{"intermediate_size": 576, "optimizer": "muon_variant", "learning_rate": 0.00764, "beta1": 0.95, "lr_head": 0.00557, "final_lr_fraction": 0.05}
MLP neurons of a small language model. Each row is named by its layer, matrix (down: output weights) and neuron, and shows model dimensions 128-223. Each number is 128 + 24 x the weight over its row's rms, rounded and kept within 0 to 255. A neuron's up and down rows have the sign that makes its largest values positive.
After each neuron's rows, "raises" lists the tokens whose logits its output raises most directly, leaving later layers aside.

L20.down397 [133 120 143 133 120 124 123 119 147 129 117 153 131 152 146 121 165 109 117 103 122 144 150 112 157 111 146 159 159 136 159 160 132 154 161 139 154  84 157 121 151 153 122 151 125 133 140 114 133 165 142 125 114 110 121 134 113  95 143 118 130 142 146 121 109  64 131  98 110 118 169 133  92 100 132 149 154 104  78 147 147 137 134 129  96 130 176 134  79  87  87 128 130 174 142  79]
raises: "====", "\n", "==", "===", "ed"

L19.down328 [132 112 118 132 108 123  81 123 174 113 112 107 113 104 139 122 161 115 122 119 112 155 109 114 119 134 131 105 112 110  99  88  89 132 138  88 127 139 134 142 168  77 149 104  87 143 147  92  91 148 125 120 110 181 164 144 154 100 138  88 140 158 153 150 172 136 112 126 188 105  96  97 145 145 143 138 137 161 140 128 155 151 115  97 127 126 145  93 111 126  90  91 138 113 141 111]
raises: "====", "===", "oc", "led", "→"

L16.down457 [142 119 150 152 116 116 137 128  82 134 152 144 106 121 129 115 140 148 104 134 129 140 120  98 142 129 156  99 115 143 105 152  84  94  80 131 177  92  96 100 131 110 128 109 196 136 128 107 139 122 139 144 133 171 162 144 128 168 132 121 113 132 170 133 122  99  91 180 149  75 127  82 134 156 123 103 151 146 188  74 149 109 127 113 123 126 161 114 128 177 146  79 143 122 125 152]
raises: "tion", "ted", "d", "ti", "ting"

L16.down132 [126 145 122 139  77 127 188 147 103 172  94  75 119 149 112 134 114 123 100 133 122 100 137 142 128 108 131  98 127 124 140 159 153 124 135 116 107 140 122 105 119 100 135 146 110  88 119 163 169 192 174 116 148 142 155 144 137 135 134 101 154  96 102 168 100 151  82 128  98 146 127 129 142 122 126 125 104 146 115 130 136 118 101 105 129 164 158 114  71 119  94 117 118 132 180 132]
raises: "22", "18", "17", "23", "21"

L18.down341 [140 100 144 124 122  97  95  71  90 151 137 129 102 122 123 149 129 201 145 102 115 115 134  80 132 124 128 110  99 167 154 106 123 147 129 162 152 106  91  93 159 110 176 113 150 107 116  97 143 133 134 139 132 132 123 161 114  89 169 112 132 117 123 147 157  98 128 121 154 140 126 106 174  94 191 127 131 130 101  64  53 100 147 106 139  85 108 137 132 125 144 117 107 198 159 109]
raises: " are", " were", " have", "mon", "tion"

L18.down354 [128 104 121 103 131 138 147 144 110 168 106 165 137 137 149 133 130 131 135 116 130 123 101 131 115 113 132 143 116 161 140  80  94 133 149 163 150 103 107 124 129 132 134  88 132 129 106 111 146 129 122 114 144 112 109 135 171 165 191 134 135 138 102 161 119 165 114 115 169 137 139 144 113 159  85 161 120  93 100 135 121 101 140 123  76 125  92 144 162 107 135 141 129 140 140 112]
raises: "ab", "ice", "ment", "ing", "or"

L18.down420 [105 116 131 107  79  90 127 142 142 122 164 129 165 151 140 172 155 120 113 126 130 132 163 139 131 145 123 135  99 142 154 103 126 129 155 116 132 128  92 142 103  89 155 171 109 144 136 148 121 141  98 115 137 118 116 142 110 165 166 136 104 136 150 147 131 177 127 113  86 118 119 106 143 142 126 135 126 151 110  97 138 130 142 103 101 138 161 129 156 128 125 112 148 110 130 135]
raises: "cy", "ting", "tri", "ted", "tra"

L19.down90 [104 137 179  95 172 117 107 117 140 106 128 124 147 156 105 171 121 161 112 129 127 114 129 156 126 140  89 141  98 122 102  97 145 122 131  90  86 139 173 105 102 156 159 136 133 167 182 116 129 117 105 148 137 107 174 141 108 112 150 104 121 149 131 157 129 146 122  89  94 140 153 110 155 144 114 147 138 100 162 138 101 112 124 138  89 163  98 153 140 110  89 156 148 124 114 139]
raises: "ing", "ling", "ting", "ating", "king"

L10.down140 [134 135 144 128 118 149 129  92 111 138 137 144 144 118 145 152 173 120 170 126 112  70 141 116 139 126 179 159 136 151  78 141 156 104 124 128 121 117 155 101 122 123  94 146 140  95 149  80 138 191 103 123 128 105 143 135 124 126 153 113 109 127 150 117 140 118 109 129 111 131 117 131 117 111 127 103 103 163 105 155 113 103 123 116 110  95 146 118 168 121 157 128 154 155 125 160]
raises: "ho", "her", "hen", "hy", "ha"

L20.down424 [140 100 137 144 138 129  80  98 190 129 182 156 151 137 144 110 154  75 118  93 146 134 143  97 139 137 153 139 145 171 128 113 130 146 169 120  88 142 142  78  96  84 101 103 139 162 105 116 180 147 122 127 117 160 126 104 121 141 107  95 131 107 108 152 124 153 106 147 144 103 111 134 119  66 108 148 130 116 100 147 162 140 121 142 117 133 179 166 138 161 115  95  82 100 112 146]
raises: " =", " |", ";", "===", "===="